config.toml
num_hidden_layers = 15
hidden_size = 384
num_attention_heads = 6
num_key_value_heads = 2
head_dim = 64
intermediate_size = 1536
vocab_size = 4096
hidden_act = "tanh_gelu"
norm = "layernorm"
norm_place = "pre"
norm_eps = 1e-06
positions = "learned"
qk_norm = false
attn_scale = 0.125
bias = "qkv"
tie_word_embeddings = true
parallel_block = false
init = "normal"
init_std_qkv = 0.0268
init_std_o = 0.00489
init_std_up = 0.0268
init_std_down = 0.00489
optimizer = "laprop"
learning_rate = 0.000586
beta1 = 0.95
beta2 = 0.98
weight_decay = 0.26
lr_head = 0.00464
max_grad_norm = 1.0
warmup_steps = 591
schedule = "wsd"
decay_fraction = 0.833
decay_shape = "linear"
final_lr_fraction = 0.02
batch_tokens = [32768, 65536, 131072]
max_seq_len = 512
doc_mask = true
z_loss = 0.0001
train_tokens = 363400000
max_steps = 4784
dataset = "wikipedia_en"
MLP neurons of a small language model. Each row is named by its layer, matrix (down: output weights) and neuron, and shows model dimensions 0-127. Each number is 128 + 24 x the weight over its row's rms, rounded and kept within 0 to 255. Numbers have three digits each.
After each neuron's rows is what it responds to, as a language model described it from the Wikipedia text at the highest values.

L2.down992:153133125097125091150116134134137174102114088124101164148074106128127148115109138166151114134128115114144106166102160126113174087126172167143139109109126116141113107112088136095122120092131117111119145093110142122156141137129127137143115129172146150114135131141087130128151132162140099101171110118111145124146176109133142119093103135165142156145092113157165093143141131120101145122147
End of proper names. Token right after a multiword proper name ends, often a closing parenthesis, table pipe or final name piece, as in "(BEL) |", "Turk-ey |", "Orchestra)".

L9.down1266:148124166158116155113124123143100168143169130178118085192151108156128093143161086160153148120145086113108130171123125104118126131091108135170149162126092088098114113134145182162128097113146136130113112135157119177161101116085144079123090135100115114094166124125110137144160098129148167130148127135123117124158134134088100114165132081128081127157113130099134123131134098120111163114138
Infobox field-name starts. Tokens starting a field label in infobox-style "- Key: value" lists or table row headers, e.g. "- Parent", "- Relations", "| Total votes"; also LaTeX command pieces like \mathrm.

L2.down1:150144106127159168054151160142114114103135099169104190143156126139107159085139086139149073134117198116098098135132131124140126130083148116097163201135184120218141133117129107123154158083105112130158135132126159096117112111119119154173155121086140130161116155121153113136113105134139107118132142101141093100114107122154124138122128137130130127106133117136123129153134108085109153104110
Proper-name start tokens. First token of a capitalized name or place, often the first word piece (Port, Del, U.), usually in Wikipedia table cells after a pipe, e.g. Delhi, Paul, U.S.

L9.down1498:158107151178160133097128101121124136121105144118109082109170120120115139125114110160119097110155109146120123094148146157136136147077196138121119134091058161108118120129109157173138116098104125146096124124112100151119141146139135151136085158123123118120124154067135122140147139137106110107122138101135106118087148106129114133115111133133119153138142127117106145118130123132077092147134
Name endings and table separators. Final vowel pieces ending personal names, mostly Italian or foreign surnames (Tasson-i, Mazzolen-i, Riber-a), plus separators after numbers in stats tables.

L2.down268:105169114153123140120119086090099122092096112111137112126132141119074117094122102118139116074075135164107187082115108146141087124110102135096099113123118118141139113131161118121111137116139151149110106167141119140129152132154079103163117126109104148168144135137151079108092145152159127073131143174136150158115123092123134117144135096133114139145153087124142172110097128105150135168159
Mid-word name pieces. Short subword pieces inside proper names and words, often in Wikipedia table rows after a pipe, such as Cal-g-ary, Bost-on, Dougl-as.

L2.down202:122163182152106114129120142167115143113097125107080067147099128092152139143141171145131160150109151145139134133170138099149092128182140108126105121108166109128159077112152137124132083164120107108112165150115086098121130061188120104140137159090105160092175151153125108110122174063082136186138132143145142142113114106149134113161137138126134088097143065120139152136134081103115131175153
Paragraph- and cell-initial words. First token of a new paragraph, table cell or list item, often a capital fragment: This, An, A(ll), I(vory), Al(fredo).

L6.down1513:174137103105123125103115154142118111104145096124139149154144129159150125111094142132108129109144101142149120140120139123119116132134107115131108134134080091125146172137133116120152121139127109125155114117139132106099139103098163199121167108143117119131111149134135112146119141133154132123122106137126116105129086107133123151074195106122141114081113108112112116144151089121130143126118
Start of subject names. First word or word piece of a proper name or noun opening a clause's subject, often after that, the, or a comma, such as Brit(ain), Car(ter), Black(burn).

L9.down742:111123153116168113111160116094147118132159150127139082083155138125178085173120111101130148148120094122073144124126138149119160173133145156106156163069126151118103142119110159125164152082126097105116149138139133108119106113140097107130086112109134117143131124168077119128164179118130097100155109152110114134134144178162128127124155118124144122142109083124127142121099149141179171158166
Mid-word predictable fragments. Word-piece fragments inside a partly spelled word, often in tables, such as I in Sports Illustrated/IMAX/ZIP, st in Einstein/Holstein, as in Treasurer/Asian.

L9.down318:144127115106153139152161137143123121077124119144095143123109122113113116173137103137114132139102145152080142152123129148110101155116155109166119121152124165167147102115103119128134127149087146162169148144122140109173175166108112141154146117117123102120140093098094116110125139129139176147071103174110083135189160119158168151133142118165130174124092112124132115144125130135140138127113
Word-fragment pieces with t. Mid-word subword pieces from odd splits of common words, mostly containing t: ut (a-ut-hentic, Sutton, utensils), Port, apt, and word-initial T.

L9.down893:126112135134095166064112126136101168137130170123138127145119137139134124074138126103116145099142147132106099135128114123130123151137109151118135065146109132131132153180157112134147123102135171162150103153082187138115114164111101140128116147140139134107121146118193108108123178135146150127100105096134122168095166109143141135182114139070127104125074115152106152115130117162091108098098
Early fragments of names. Early word-piece fragments in proper names, often Arabic or foreign, mostly in tables and lists, e.g. A-h-med, Al-Yousef, Ar-ciszewski.

L6.down635:138132128139115130126087135103053082148104135122122139169123095114148156146130167105111111128128133143119108110133120114109146123153123080087105111127140135126125130114121101178144160143129136108135137144104127119154130121171144191143133073129130116134135094099131143158120127129154126143124131142129185108131137109164128155137097156149157124114134155142146144123100123152094112162104
Start of table/list entries. First word-piece of a name or title opening a table cell, list item or clause after a date, such as Nor(man), J(ess)ica, Spain.

L6.down722:132124095199139082149145155119094068104098155103110110131118126106128140132124156170135174099126086127137133107089124146131143129173091152114137140123165095108137158134124148148107126129098142103084159158165149140159100110147113140122156137139119130109155093118109118121143167142132125119124094101126120161129166109164143165138121124092130098160159142130114139088103099132160175148136
Sentence-opening words, word fragments. Two groups: sentence-initial This, It, At and the clause word that; and mid-word pieces after St or War, e.g. st|ra|ight, St|u, War|h|ol.

L2.down757:126107133152121120099133119119114100120087158118109102178133101144121114134151145134150121125146171113153189091143115109165160149130109118127124109099133132100145110112137136132050125132101084126107100124160151155134144154141105146121126132123128155155105140070125166121114151139083156142126114159101137108133162139153096104131113080165145148107124118077139140123142116126129137087130
Line-start list markers. Dash or pipe at the start of a line opening an infobox-style field or table row, like "- Family:", "- Designer:", "| Informal votes".

L6.down77:200114154140119142105125086135127097124156151125117128091099080113125108166188120147113111133137153167118142101162115153113079098096166154132123082113168160127124115157152122112144112147122080160124163161136143122135161147144130129131117142070093096079151109147110158112131085142131110128119134121105123142127164134130161118085112130123149080126180128148116130132093169116115123176167
Hyphens in codes and lists. Hyphens joining the parts of codes, model names and compound names, such as GOES-17, ISBN digits and ZAZ-1103; more weakly, list-bullet dashes and table pipe separators.